{
  "d_model": 640,
  "n_kv_head": 5,
  "head_dim": 128,
  "activation": "gelu",
  "norm": "layernorm",
  "qk_norm": false,
  "bias": "all",
  "parallel_block": true,
  "init_std_qkv": 0.047,
  "beta1": 0.95,
  "decay_fraction": 1.0,
  "final_lr_fraction": 0.05,
  "batch_tokens": [32768, 65536, 131072],
  "train_tokens": 568100000,
  "dataset": "wikipedia_en"
}
MLP neurons of a small language model. Each row is named by its layer, matrix (up: input weights) and neuron, and shows model dimensions 229-324. Each number is 128 + 24 x the weight over its row's rms, rounded and kept within 0 to 255.
A block is one neuron, or neurons of one layer that tend to fire together. After each block is what it responds to, as a language model described it from the Wikipedia text at the highest values.

L2.up1876 [154 139 105 110 117 133 154 171 124  63 115 149 123 145 153 123 159 143 136 165 135 115 132 101 125 129 119 137 152 117  94 108 139 148 143  91 124 154 113 172 105 116 143 101 190 148 122 158 135 150 127 145 115 167 117 152 126 153 138 118 139 107 164 151 103  48 136 151 128 168 117  84 114 119  94 102  94 133  95 151 171 126 152 110 181 150 104 137  99 131  91 128 126 124 171  97]
Responds to: Year completion tokens. Year numbers or their final digit after "in", a month, or a dash, such as In 187|5, September 2012, 1926–1994; rarely UK, set up.

L2.up2461 [125 134 123  98 118 121 101  87 122  88 171 108 119 132 142 154 169 127 136 160 162 159 126 150 112  80 106 111 110 109 127 120 121  97 103 120 103 156 118 136 150 122 155 115 106 169 146 156 130 116 106 130 163 129  98 152 108 172 153 155  92 125 154 134 121 163 147 155 107  92 140 150  99  95  85  93 137 151 120 132 152 103 173 114 100 111 114 123 157 109 104 102 111 127  95 113]
Responds to: Nominalization heads before "of". Final token of abstract action nouns, often right after "the" and before "of", e.g. discovery, development, addition; sometimes name endings (Henderson).

L6.up244 [ 67  86 115 113 126 168 124 143  77 122 137 120 108 155 138  93 126  79  91 103  98 123 113 130  95 103 189 134 107 132 100 101 159 110 140 129 122 122 163 144 146 141 148 129 145 126 134 132 112  83 108 141 111 153 161 103  82 155 140  80 130 116 120 168  86 122 114  80  93 122  91 162 110 119 199 123 164  79 152 137  78 106  76 133 137 150 122 129 102 184  96 102 119 121 157 101]
L6.up353 [138 115 151 142 131 129 173 166 105 135 111 144 110 144 176 144 161 147 121 106 114  96 109 153 141 130  98  94 147 124 142 149 127 129  99 114 136 151 158 122 116 139 157 184 139  99 136 107  89 118 146 150  93 175 133 117  97 113 156 133 196 104 155 120 149 126 108 132 134 158 132 163 112  85  77 129 107 174  60 125 172 119 145 135 150 129 136 127 105 128  92 156 113 149 152 149]
L6.up388 [127 113 140 140 112  87 126 115 123 116 142 102 111 171 130 106 125 132  82 137 138 155 166 140 136 105 130 115  82 133  93 149 110 148 112  85 113 161 152 129 148 127 138 120 119 158 113 104 135 123 145 176 121 122 125 141 138  89 159 123 111 138 164 125 157 193 104  81 170 124 107 155 123 110 150 103 103 109 164 119 156 124 137 148 141 144 120  73 135 137 141 160 101 150 108 139]
L6.up978 [ 89 133 124 157 126 140 134 116  95 127 112 182  69 141 157 108 149  70 157 106  64 143 118 165 168 143 129 131 162 123 152 143 104 119 136 132 144 126 126 126  94 158 122 128 132  97 137 116 145  63 154 120  89 110 116 152 149 129 127  87 148 128  84 139  98 145 137 125 142 172 104 136 128 112 125 132 146 100 147 105 153 112  95 143 122 168 141 129 125 114  95 111  81 170 136 132]
L6.up1439 [103 161 149 150 140 120 161 115 123 148 133 128 128 109 142 100 120 149 134 119 119  97 131  95 141 131 103 135 105 169 129 172 128 126 117 103 115 149 147 153 136  92 128 120 142 119  87 136 111 109 131 116 179 152 138 129 128 123 157 167 121 151 166 114 124 135  84 120 134 130 138 122 134  89 123 124 165 175 120 139 113 162 121 141 136 110 127  89 120 124  95 151 134  94  97 134]
L6.up2009 [139 130 134 163 103 111 113 118 136 141 175 138 114 131 129 101 152 187 122 157 145 129 142 136  76 115 180 124 132 169 148  94 129 154 138 145 110 125 170 153 140 131 117 101 103 111 131 181 106  94 135 146 140 152 169 153 100 143 130 123 111  80  79 132 135 127 162 129 151 175  90 111 131 118 149 105 114 128 123 132 139 162 121  77 101  74 132  95 121 153  93 131 130 177 170 136]
L6.up2421 [114 147 128 147  87 128 125 141 105 109 147 122 120 178 124 123 146 155 155 166 122 126 126 143 131 140 123 148 129 178 130 109 131 124  85 120 156 135 131  83 105 142 169 102 127 107 109 127 144 103 146 157 145 115 131 103 102 119 171 113 116 140 131  96 133  93  92 123 164 120 112 123 138 125 144 166 130 161 136 111 149 104  77 149 108 134 126 112 127 173 142 127 131 139 140 177]
L6.up2510 [131 124 126 162 119 161 158 140 142 110 125 124 113 129 140 139 142 138 118  78 134 134  75 131 122  94 194  90 123 140 135 104 101 142 109 107 177 110 143 110 142 169 123 130 187 113 119  88 167 124 139 134 128 133 116 165 111  78 127 148 156 118 105 148 125 134  86 100 156 111 151 108 128 132 121 113 125 127 133 119 129 128 102 126 129 140 114 124 147  97  51 124  70 136 124 114]
Responds to: Year token in dates. Year numbers or their final piece completing a date or time expression, after a month, from, since, or late, e.g. May 6, 2022; from 2015; late 1960s.

L6.up213 [121  80 120 163 139 111 119 146 156 106 107 136 114 137 149 122 117  86 140 150  79 145 129 151 132 137 127 130 126 179 111  90 140 116 119 113 153 129 141 135 178 134 156 135 103 108  81 140  86 139  94 102 157 174  92 129 105  76 131 105 114 131 119 175 111 110 117 121 123 150 126 117 114 136 123 157 128 123 153 111 101 106 117  78 183  90  75 140  95 146 111 162 164 125 186 140]
L6.up299 [132 121  79 114 116 147  83 119  93  92 148 132 112 139  97 105  69 118 189  76 117 123 121 136 116 120 164 171  93 123 138 113 121 113 125 129 134 121 113 162 134 161 115 152 127 115 135 134 142 158 109 130 160 124  74 113 130 110 125 119 113 106 139 128 129 116 170 130 122 134 112 131 168 159 167 148 156  99 113 141 119 109 111 159 111 115 100 146 113 129 138 165 143 122 109 104]
L6.up357 [146 132  98 125 120 138 135 166 127 121 100 156 124 129 113 141 127 149 113  99 134 144 117 112 133 113  97 153 142 124 150 151  94 145 114 110 128 131 134 127 104 107  67 126 105 118  81 141 127 135 159 104 132 120  87 151 109 145 148 134 111 106 112  98 134 141 165 129  80 129  91 160 122 150 102 139 112 126 127 126 120 102 102  98 120 164 140 127 124  84 155  96 103 102 112 138]
L6.up492 [116 139 172 133 142 143 102 153 123  95 146 149 156  97 108 109 121 162 109 105 137 121 116 161 111 173 111 137 100 113 172 121  98 106 151 115 140 125 119 136 143 143 141 140 164  82 127 102 121 145 153 185 118 132 142 129 114 137  92 102 132 151  77 138 137 136 113 131 127 103 143 171 156 139 166 137 154 117 168 153 153  97 147 127 110  91 127  88 111 152  98 108 143 118 152 127]
L6.up1083 [106 126  84  98 143 159 127 128  91 129 101 142 144 122 107 139 150 136 142 107 125 122 185  89 144 107 123 135  89 135  81  88 133 154 111 138 129  84 106 134 125 107 110 123 134 109 127 130 136 120 152 128 113 130 124 147 160  88 115 111 122 109 156 124 112 169 120 120 118 144 159 107 127 137 146 171  99 130 142 123  74 141 105 145 114 126 102 119 164 138 130  88 134 164 100 131]
L6.up1421 [ 91  84 133 125 110 116  97 130 157 157  93 161 144 140 138 139 116 121 124 135 121 156 130 158 138  95 119  98 129 140 117 113 171  80 122  99 135 124 148 135 129 130 111 110 143 132  98  72 146  92 132 146 110  93  97 114  84 153 184 115 133  90 175 130 154 154 132 110 135 138 145 174 135 185 127 159 103 122 129 122 109 114 119 150 134 103 120 104 112 149 121 135 132 136 153 114]
L6.up1648 [122  73 125 181 136  91 141 101 120 116 126 157 116 144 153 130 149 152 132 106 116 154 122 139 134 118 145 160 102 130 167 130 133 111 112 166 125 124 110 142 163 168 124 130 103 135 111 152 176 111 104 129 127 109 101 115 164 112 124 103 144 165 159 129 120 149 129  73 114 101 111 124  88 156  92 122 113 132  95 121  90 103  99 114 127 102 133 113 128 176 121 100 110 126 115  89]
L6.up2017 [137 122 128  73  88  45 128 168 114 150  88 135 119 101  91  95 121 163  98 106  98 120 157  93 124 107 102 100 152  92 141 114 136 106 129 111 159 161 150 169  97 149 132 146  76  94  87  86 125 113  99  84 145 143 141 138 126 111 122 120 154  97 142 107 122 132 134 117 160 118 111 137  83 146 143 131 137 105  90 166 134 134 110 131  93 144 102 131 111 112 185 114 106 153 139  91]
Responds to: Partitive "of" after quantifiers. The word "of" after quantity words like many, some, one, part, out, none, as in "many of which"; weaker on other prepositions and mid-word verb pieces.

L6.up120 [173 130 111 116 183 134 127 127 112 118 139 136 140 161 125 140 111 123 129 127 133 113  84 120 122 177 177 102 128 109 121 141 165 129 110 141 115 128 119 150  97 197  99 160 148 124 114 118  82 160 121 117 138 153 150 152 105 101 139 130  84 144 163 103 124 103  91 139 167 109 178 117 156 112 131  98 128 119 128 125 147 157 133 110 135  99 122  94 119  75 134 187 144 118 174 116]
L6.up793 [127 144 120 142 144  99 166 132 138 118 142 144  91 124 151 123 130 134 109 130 113 112 127 162 138 131  90 139 144 129 115 119 152 113 103 144 140 130 118  98 129 147 139 140 201 101  60 122 120 123 128 128 153 139 133 122 124 149 121  88 147 139 126 128 110 114 129 132 116 133  88 150 117 121 124 118 131 146 141 101 193 109 128 104 129 107 128  91 139 102 118 162  86  76 127 119]
L6.up1231 [126 151 137  99  94 114 162 147 118 135 128 185 129 125 126  83 105 129 135 136 103 133  86 125 192 125 173 143 149  80  68 103 166 128 120 170 138 108 116 136 137 153  95 147 114 109  98 138 124 136 111  83 135 125  87 106 111 149 167 125 112 138 133 131 144 116 143 122 114 178 147 110 175 131 139 157 135 113  82  87 170 105 132 150 140  97 114 116 119 123 123 153 116 115 151 140]
L6.up1277 [120 156 140 134  86 152 137 110 124 150 151 148 160  96 186 103 152 127  98 124 120 112 107 175  74  93 157 109 110 134 115 104 119 110 147 157 160 130 169 121 160 102 110 129 174 166 121 161 125 153 172 160 164 109 119  99 117 155 164 107 134 123 109 140 115 146 149 150 161 145 147 141 126 151 148 134 147 146 133 108 124 132 139 106 136 123 182  83 179 120 133  91 143 144 150 154]
L6.up1353 [ 86 158 137 107 140 101 122 128 169 106 102  52  96  99 155 119 153 137  91 161 122 120  99  79  86 119 140 133 124 137  98 139 158 173 135 126 112 122 120 153 155 128 129 142  89 145 171 145 125 104 120 123 159 139 113 141  92 152 146  99  92 167 117 117  78 104 132 124 100 131  70 115 124 122 124 136 102 122 187 127 138 125 140  78 117 154 134  86 139 144 111 124 135 104 162 168]
L6.up1774 [ 90 147  84 110 103 125 143 154 139 115 127 165 149 125 111 107  77 143 125 166  99  80 136 165 133 137  94 120 173 129 118 110 154 129 122 175 120 144 138 101 136 139 113 153 124 131  92 152 124  74 137 131 127 130 116  73 128 130 120 106 113 120 170 117 103 119 132 144 149 116 140 145 146 132 143 102 105 124 119 134 160 145  99 140 105 193  89 133 131 123 107 143 132  94 140 163]
L6.up1939 [ 88 118 140 138 102 154 143 106 128 112 142 158 121  79 142 119 120 105  76 120 114 110 121 138 125  86 148 173 151 141 111 119 151 129 155  77 137 164 118 172 168 135 106 148 135 100 157  94 166 110 144 128 132  98 114  91 127 137 119 123 114 128 182 136 157 149 121 119 146  96 156 132 103 100 111 145 148 147 137 154 121  97 106 144 109 113 112 104 126 115 148 148 124 127 124 119]
L6.up2527 [115 135 118 160 123 111 148 160  53 104  87 123 115 101  96 145 115 121  60 100  63 106 120  98 127 113 120 135 136 163 130  92 101 139 131 141  99 131 119  98 154 122 161 147 134 115 107  97 116 116 157 155 121 115 119  87 163 143 104 113 135 159 126  94 100 115  75  55 164 141 158 141 173 156 166 147 127 107 137 155  85 128 118 105 134 114 123 146 166  97 131 128 120 133 127 136]
Responds to: Years in narrative dates. Fires on year tokens, especially the final digits of split years like 17'78', after "in" or "by" in biographies; also "same year", "1990s".

L3.up885 [104 121 125 101 119 137 141 112 129 138 157  92 126  83 125  78 116 144 155 144 120  97 141 168 110 104 152 135 129 157 156 133 152 123 110  83 127 126 138 118 118 121 126 100 143 147  94 149  96 116 125 119 120 147 115 147 124 176 126 149 141 136  98 114 132 160 111  97 130 192 121 139 114 104 109 113 120 105 124 126 162  56  73 136 134 146 142 123 118 152 109 115 134 178 137 133]
L3.up1128 [127 146  90 150 170 144 129 137 139 143 133 137 120  97 113 116  79 101 112 136 149 144 147 145  91 121 134 174 105 144  87 133 136 115 161 111 143 177  91 111 115 111 106 131 104 151 142 132 134  98 120 140 137 141 144 101 149 124  99 134 138 112 129 152 116 160  95 122 115 121 152 133 150 138 159 122 166 139 147 185 151 139 132 122 142 106 162 127 128 146 160 109 109 166 133 123]
L3.up1284 [139 134 118 148 128 114  88 144 140 124  77 139 126  95 136 108 104 124  91 106  97 124 163 156 100 123 150  92 142 123 150 168 128 147 130  70 156  89 155 143 103 168 109 106 166 173 147 157 124 139 163 105 123  75  96 107 135 123 101 144 156  81  96 136 115 119 113 131 152 133 132 111  98  97 125 149 105 167 123 115 126 119 142 132 137 120  93 100 191 140 117 113 155 144 105 125]
L3.up1298 [108 103 130 109 208 104 127 157 140 112 159 100 134 128  84 127 163 109 146 125 151 133 131 150 101 131 131 151  97 119  74 128 104 159 161  76 149 139 129 118 113  95 108 102 144 166 159 164 147 104 140 105 144 128 145 130 128 149 106 141  67  89  92 166  98 129 142 128 164 131 141 142 101 123 150 132 133 167 110 170  95 129  90 152 103 148 100 144 133 102 102 113 126 133 116 133]
L3.up1441 [149  93 139 138 175  79 122 134 119  90  89 172 115 100 129 124 143 123 134 126 127 186 158 173  70 143 135 123 136 163 135 156 151 111  97 119 169  80 164  96 129 123 165 118 136 122  79  92 122 147 110 140 110 100 137 100 162 114 136 146 123 101 102 139 149  81 125 116 155 118 150 104  98 142 173 123 119 105  94 144 164 183 111 140 148 113 120 132 188 134 127 148 134 130 100 148]
L3.up1461 [132 110 131 115 113 130 145  96 167  83 132 137 123 128 110 127 143 112  93 143 123  90 128 186 126 143 123 110 119  93 152 137 109 165 145 134 178 139  92 152 112 132  92 100 104 122 111  93 129 120 159  94 169 142 141 128 166 134  76 102 141 158 121  88  72 134 195 111 164 127 117  84 171 161 135  98 192 140 175 124 170  94 139 140 121 153 110 114 138 147  98 153 114 139 133 123]
L3.up1684 [125 141 125 139 127 139 150 123 126 112 143 113 161  85 122  98 144 160 180 111 125 109 128 148  85 113 125 105 114 167 114 136 100 131 129 124  92 123 126 143 143 140 103 135 145 155 137 120 135 189 135 145 116 115  99 136 122 118 144 120 138 115  83 182 119 109 157 157 137 111 114 177 113 144 144 151 113 150 145 148 183 118 116 139 137 116 144 124 121 127 106 127 107 153  96  93]
L3.up2464 [ 91 193 143 135 132 143 170 109 119 150 129 133 160 110 140 140  68 119 112 118 120  88 136 131 146 140 122 124 137 127 125 111 109 151 125 175 112 109 118 137 132 132 112  83 115 127 117 160 112 121 102 109 112 144 118  97 154 175  92 144 134 119 101 106 103  91 131 126  98 135  94 145 132 140 140 104  98 103 164 155 120 124 169 152  95 115 129 157 119 156 133  90 126 157 122 139]
Responds to: Years in dates and tables. Four-digit years after a month or table bar, as in May 2022, = 2014 season; also word-final suffix pieces like -ement, -ance.

L3.up411 [178 134 116 113 146 158 159 107 119  95  93 107 176  96 156 101 133 124 123 141 127 165 160 124 144  94 135 151  82 139  92 126 176  92 133 146 139 115  58  84 135 152 139 155 132 134 105 130  82 101  72 143 124 131 109 112 125 128 112 102  99 130  93 178 156 118 126 148  97 118 134 151 133 107 183 127 129 105 117 146 125 137 126 158  92 161 107 161 141 153 160 144 157 158 109  99]
L3.up443 [134 112 141 127 114 114 155 154 119 162 149 125  99  86 162 102 137 119 132 144 166 142 126 125 123  80 125 134  79 146 135  77 131 139 142 110 131 152 159 133 143 166 118 148  60  96 122 145 139 142  94 111 131 118 153 161 109 129 179 132 136 148 148 162 134 116  92 157 108 138 103 125 172 102 101 143 120 157 110 115 126 155  87 140 137 166 118 117 179 121 164 138  87 106 116 158]
L3.up505 [108 139 101 151 129 100 178 130 146 136 107 157 121 116 124 127 141 135 101 122 118 145 168 151  89 127 146 133 144 126  97 123 146 152 131 149 144 156 157 138  96 106 111 127 154 124 106 147 129  92 135 117 106 162 166  91 137 150  95 155  89 114 134 138  84 148 105 114 142 162 151 112 128  85 128 137 120 115 126  96 153 149 147 160 101 139  70 130 124 164 107 125 106  97 115  96]
L3.up576 [110 122 142 169  96  97 139 164 136 122 104 142 134 149 123  99 161 105 110 122 130  97 121 168 130  95 146 152 122 137 157 108 122 133 107  96 145  86  89 147 112 125 110 143 125  99 103 108 153 163 105  68  80 130 115 133 128 130 123 176 129 141 132 106  91 138 132 139 144 121 146 105  94 127 117 168 115 131 106 128 117 115 111 116 155 125 125 156 131 134 154 112 108 131 103 117]
L3.up686 [144 154 112 136 121 144 159 158 139 101 136 146  77 117 111 128 120 149 119 134 130 157  92 150 181 143 188 114 124 122 120  99 149 118 123 108 135  91 136 137  83 133 182 142 120 129 123 100 133 148 172 126 128 141 169 124 166 133  86 134 125 142 150 159 144 124 141 155 125 151 155 140 132 122  95 132 154  91 109 128 101 135 139 137 133 127 104  98 125 143 129 170 150 140 132 121]
L3.up1238 [116 118 127  76 109  98 152 131 103 112 144 117 120 121 130 131  96 148 101  93 170 110 105 159 119 121 129 121  79 102 115 133 105 100 138 137 132 171 145 150 119 111 107 109 117 131 169 156 126  96  87 128  86 174 147 130 141 148 118 132 161 147  90 107 155 174 103 111 164 200 121 155 100 138 125 116  97 126 151 175 118 128 115 132 150 155 102 140 163  69 121 107 125 128 123  88]
L3.up1573 [102 125  86 136 151 130 145 142 163 106 150 144 161  81 116 118  97 159 121  89 163 132 142 127 148 148  86 118  99 116 118 127 157 121 104 117  87 149 102 103 126 125 142 104 151 141  47 154 114 132 180 154 108 170 178 114 116 177  93 122 119 156 131 135  92  77  97 113 136 148 145 114 164 155 147 164 137 122 125 141 133  95 167 154 106 108 127 122 111 145 159 137 154 104 134 135]
L3.up1954 [134 159 110 135 112 118 141 172 107  93 206 143 154 113 105 108  78 137  95 116 118 147 115 166 114 120 124 109 132 107 145 129  84 117 125  99 146 107 151 122 130 115 133  94 118 123 172 158 123  93 124 127 131 136 149 133 119 133 142 129 140 146 120  90 156 185 160 109 124 153 100 125 116 131 124 171 109 112 144 127 157 113  81 160 141 138 140 135 131 148 135 140  57 142 146 117]
Responds to: Time expression after "in". Month names, years, or the final year digits right after "in"/"on" in biographical and historical narrative, e.g. in February 2019, in 1989, founded in 1891; weaker on event nouns such as flood, election, actions.

L6.up261 [140 158 119 146 176 145 117 112 107 113 108  98 111 134 129  89 102 123  99 138 124 110 151 130 146 134 114 121 113 130 143 139 127 136 152  88 133 140 176 122  69 134 130 167 153 122 146 158  98 133 136 163 149 123 116 124 146 107 142 124 146 110 153 161 108 168 174 127 192 137 131 152 102 132 122 100 177 108 137 137 139 127 105 152 119 140 127  96 114  86 172 146 137 131  93  87]
L6.up539 [124 120  94 157 160 109 135 116 118 153 109 155 107 125 156  77 160 114 123  95 114 149 136 160  97 130 139 119 117 113 144 125 120 162 146 102 173 114 108  95 125 133 122 129 119 144  99 150 126 125 133 111 130 133 129 129  87 158 128 139  90 120 169 167 124 130 138 140 144 165 147 118 173  91 139 126 161 108 111 165 107 150 108 148  82 137 143 128 129 122 139 139 136 143 125 121]
L6.up807 [162 154 132 128 117 142 182 129 138 129 106 138 173 122  97 120 121 117 186 171 105 114 100 124 125 138 168 157  94 173  76 148  94 164 144 130 156 103 139 149 119 133  95  91 131 132 124 161 146  75 124 184 132 143 129 133 154 141 122 128 132 104 173 130 119 175 194 172 143 172 125  66 109 129 159 123 193 110 120 151 186 120 142 154 155 130 183 108 105  85 160 144 148  83  93 104]
L6.up1167 [167 128 131 167 133 128 123 109 122  87 104 102 142 144  94 117 137 141 108 114 147 123 133 110 177 118 154 122 106 131 117 190  85 137  67 105 101 113 127 120 116  93 110 119  84 108 165 134 124 155 111 129 162 134  96 103 105 120 143  98 111 108 139 137 124 142 147 128 130 146 124 169 152 102 124 123 131 144 149 102 134 138  84  83 181  97 141 133 107 134 143 116 135 119 151 105]
L6.up1899 [187 113 144 153 141 149 113 109 165 137 107 119 164 122 108 152  85 168  91 141 133 140 187 113 132 113  97 131 130 130 165 130 128 109  91 132 127 122 105 124 142 123 129  92 123  98 154 132 116 122  96 128 146 148  96 122 161 164  77  87 159 120 133 152 151 152 132 143 171 112 113 121 133  89 120 118 145 131 134 125 132 142 166 108 100 143 111 148 154 114 122 100 133 106 171 114]
L6.up2189 [140 118 124 119 133 131  76 157 115 115 119 113 107 145 159 128 145 129 121 121  94 137 103 154 123 150  82 123 142 128 145  96 136 133 133 130 132 165 160 150 111 113 138 137 172 132 124 141 101 171 137 126 149 126  71 144 169  97 196 118 145 102 141 146 134 165 141 159 112 140 118 125 133 126 143  83 175 152 152  97 183  95 176 132 122 121 113 137 112 104 113 162 159 112 142 100]
L6.up2255 [116 137 121 141 146 119 123 133 122  95 105 143 132 135 137 112  93 104 135 135  99 128 158 148 179 109 136 127 136 102 122 164 143 139 112 140 140 148 138 139 105 132 136 148 118 144 119 136 141  91 126 139 133 106 124 107 120 125 134 147 121 117 120 128 103 147 153 130 102 169  90 108 130 118 131 124 168 114 141 145 137 140 159 167  81 115 135 105 142  93 128 139 141 138 186  97]
L6.up2359 [123 114 123 123 146 129  93 129  91 123 128  88 122 125 164 145 165 102 110  94 144 101 139 127 150 101 115 140 140 113 114 147 140 121 137 128 129 100 166 113  91 136 157 153 119 136 111 134 151 131 115 124 181 107 113 101 110  74 105 127 155 160  95 150 137 118 143 113 142 111 110 132 150 119 101  92 155 139 131 107 107 163 156 151 156 108  97 186 113  94  94 123 134 164 110 149]
Responds to: Action or event nouns. Abstract nouns for actions or events, often ending in -ion, -ment or -ing, usually after "the" and before "of", such as release, use, establishment, development.

L3.up344 [126 120 135 142 122 123  89 154 145  98 110 124 132  85 109 161 117 176 145 158 119 145 122 111  87 135  86 105  80 132  87 139 154 165 131 120 126 142 156 115 156 152 122  63 159 144 150  97 111 159 146 125  97  96 124  96 113 178 116 142 101 107  91 150 129 133 173 146 149  93 111 138 143 107 108 122 174 135 118 135 151 125 114 138 126 119 149 128 128 110 111 138 123 118 124 152]
L3.up352 [114 145 129 116  94 154 148 112 118 164 117 128 152 172  59 118  99 133 130 135 124  93  91 147 111 132 135 118 137 133 117 170 161 123 153 130 145 116 127 144 118  87 106 126 164 144 115 177 105 121  76 188 117 141  98 140  89 161 115 157 204 125 138 138 159 151 112 138  85 131  84 185 136 123 101 111 156 111  95  80 160 112 122 129 112 100  96 134 147 118 151 154 120 137 104 140]
L3.up787 [142 114 145  96 147 134 152 131 141  92  61 102 127 155 116 161 103 122 145 145 172 151 173 140 139 102 137 139 136 130 143 127 114 129 108 122 147 100 129 139 119 100 137  96 122 133 132 143 156 140 133  91 135 141 152 159 108 152 149 110 150 107 154 132 146 112 127 157  83 145 173 163 120 120 125 122 164 133 159 145 150  75 145 131 106  80  60 144 142 156 149 146 117 154 116 146]
L3.up836 [121 111 134 140 174 144  94 116 120 113 116 125 147 140  77 128 108 140  67 130 101 120  97 136 146 106  85  74 155 103 122 127 128 138 113 179 135 128 183 131 117 155 134 136  94 137 124 167 119  92 156 110 147 144 138 141 126 123 133 145 116 149 146 130 142 135 151 147 115 125 119 145 185 106  96 133 150 119 160  85 119 158 132 113 140 126  88  91 125 124 128 127 174 119 145 138]
L3.up907 [ 83 141 117 171 147 136 101 122  84 134 137 138 135 138 106 114 120 148 125  93 119 135 116 136 117 127 127 128  70 150 125 118 124 108 108 123  97  81 108 117 129 140 136 127 148 104 155 121 135 130 161 111 123 110 140 165 131 117 131 187 165 125 117 116 188 140 131 114 127  97 132 125  84 143 168 105 151 113 152 152 107 145 107 129 122 134 143 124 138 157 122 133 130 127 117 118]
L3.up939 [120  98  64 100 176 109 153 130 157  96 147 135 144 140 102 134 149 102 106 140 155 108 105 128 135 117 158 149 134 143 112 127  97  73 115 150 101 104 118 128 128 112 146  99 135 100 129 160 140 105 148  92  92 151 192 157  95 131 117 147  88 175 158 138  88 145 187 142 142 144 144 162 108 138 142 128 118 113 122  94 153 126 148 145  93 122 108 107 142 161 142  84 163 131 130 136]
L3.up1232 [ 99 121 147 134 152 145 124 146 107  89 196 147 160 146 122 121 134 126 119 113  99 140 115 127 123  70 151 141 115 110 128 144 164 113 150 118 143 100 138 151 123 144 122  61 131  84 164 139 148 167 140  98 109 121 148 156 115 137  88 119 127 140 147 150 142 143 122 130 167 132 134 159 105 114 118 116 175 105 100 103 136 106 129 150 110 150  89 137 107 152 117  91 111 120 117 118]
L3.up1332 [ 87  92 101 148 173 125 146  94  91 111 179 113  88 108 134 130 158 145 124 109 135 172 132 126 147 105  95  98 115  94 123 145 157  82 105 100  91  90 144 142 175 114 113  92 129 114 144 101 187 118 113 146 123 138 154 132  88 127 138 115 129 145 161 164  85 158 126 162 147 115 209 112 142 119  94 159 141 165 108 145 122 126 154 143 119 110 149 109 102 149 160 121  93 155 134 109]
Responds to: Partitive "of" after quantifiers. The word of right after a quantity or portion word, as in most of, much of, the rest of, and part of; also % in percentages.

L2.up711 [ 89 126 135 114 137  99 134 185 135 133 139 168 152 125 170 151 120  86 137  97 114 142 131 125 139  84  93 144 173 128 115 135 128 113  95 109 147  79 113  95 155 179 102  79 119 109 116 126 109 116 146 121 129 106 146 112 145 184 108  84 148  86  63 138 133 130  87  93  90 164 128 161 155 156 157 124 184  95 106 118 177 112 140 127 105 124 140 116  99 119 157 108 143 138 100 104]
Responds to: Mid-word fragments and "of". Second or third pieces inside split words, mostly names and sports teams (R-az-orbacks, B-ol-ton, Y-ur-iy); also "of" after percentages or "one", and "following".

L3.up135 [101 108 119 154 153 126 114 143 155 103 168 122 143 113 124  69 164 122  93 134 128  81 131 115 163 111 101 114 176 174 118 151 146 109 129 141 167 104 133 143 105 136 120 119 113 137 152 124 123 105 123 138 107 117 124 121 146 148 119  79 119 124 161 138 148 112 143 154 169 169 143  97 189 154 110 143 122 153 146 130 198 103 156 143 136 160 139 130 131 104 115 133 137 142 137 103]
L3.up299 [125 122  85 128 145 150 117 140 115 143  74 127 103  99 147 154 172 123  88 142 127 140 110 121  87 129 142  80 127 149 128 116 114 119  98 191 137  91 118 146 120  97 160 105 130 153 140 137  87 133 147 136 170  85 136 169 142 154 136 101 130 116  98 188  85  92 144 134 183 129 120  90 125 140 140 128 118 108 137 125 113 112  95 170 104 154 146 100 117 108 137 123 119 113 121 131]
L3.up637 [170 178 143 118 123 136 100 111 135  81 121 160 133  98 130 106 112 128 136 120 132 131 114 113 145 143 130 132 136 127 144 109 110 129  97 138 120 146 134 132 118 111 128  89 113 141 118 142 149 148 133 167 109 103 125 100 161 133 156  92 111 150 192 164  85 108  93 161 118 105 113 116 122 128 168 149 104 142 198 125 133 145 147 137 113 116 125 112 124 124 145 114 139 109 130 185]
L3.up1355 [124 126 109 103 124 141 111 130 181 146 138 148 159 117 146 133 103 149 133 136 102 115 116 155 154 111  86 107 147 126 164 111 100 113 124 124 108 130 108 150 114 172  80 139 137 157  79 145 146 134 137 163 129 125 141 140 136 159  82 130 139 145 145  71  96 125 104 149 119 125 126 103 145 108 144 110 155 116 161 160 100 129 130 144 157 167 156 119 135 105 176  94 145 155 102 108]
L3.up1447 [122 123 128 126 110 105  79 131 107 110 158 153 107 156 130 106 101 113 155 100 126 124 119 161 145  71 132 129 188 111 117 144 175 119 147 152 143 139 120 132 134 153 147  93 148 166 144 101 122 111 128  93 103 109 187 122 132 118 104  96 199 167 119 162 144 193 123 120 157 143 139 148 111 119 115 161 147 169 135 126 163  65 146 166 173  97 147  77 148 119 151 126 135  99 136  83]
L3.up1910 [ 85  92 155 157 102 107 117 179 127 102 111 105 127 126 101 108 136  99 145 183 131 124 150 142  96  72 137 149 127 130 176 113 132 139 109 132 109 134 110 171 113 138 155 127 133 152 176 111 101 136 127 115 135 137 136  67 118 147 151 115 108 145 107 164 124 114 113 108 130 106 141  91 110 159 119 128 132 140  85 125 149 111 132 126  88 161 139 156 134 153 130  63 105 137 113 146]
L3.up2208 [149 114 138 124 161 127 120 144 141 150 131 122 130 144 126 101 124 134 120 123 118 113 151 140 146 106 120 131 157 149 141 147 133 143 124 119 134  87 104 131  86 109 117 173  87 110 170 129 107 135 155 105 121  91 139 112  99 154 138 111 110 110 151 144 103 116 105 140 132 159 150 133 128 159  93 177 124 162 141 129 152 118 141 130 205  98 118  65 144 117 135 116 105 150  83 134]
L3.up2353 [104 106 129 160 112 130 134  73 128 126 165 128 116 120  94 117  89 136 146 144 153 103 142 130 103 110 140 142 124 130 122 138 168 173 135 141  91 127 150 168 126  94 179 142 156 142 143 137 154  85 108  53 146  98 131 115  94 160 168 103 125 154 127  83 132 129 144  98 132 145  89 138 157  93 144 139 173 147 135 170 127  99 131 135  72 153 122  91 136 125 156  77 147 139 156 137]
Responds to: Action-noun endings before "of". Final pieces of abstract action nouns and "of" in "the X of" phrases, such as implementation, establishment, founding of, end of.

L2.up2516 [ 78  94 108 147 107 125 125 146 152 149  80 128 134 114 108 137 118 155 105 140 168  80 168 127 117 105 102  92 182 105 103 144 125 101 158 129 123 153 118 118  93 152 162 108 141 102 109 137  88 162 112 110 122  77 157 124 122 158  87 156 149 121 114 133 153  77 139 119 131 147 115 148 139 115 128 127 135 112 143 151 147 138 138 137 146 146 134  83 139  98 144 127 148 145 124 153]
Responds to: Year numbers in text. Four-digit years or their last digits after "19"/"18", in dates, lifespans, tables and "In 1998," openings, plus occasional heading words.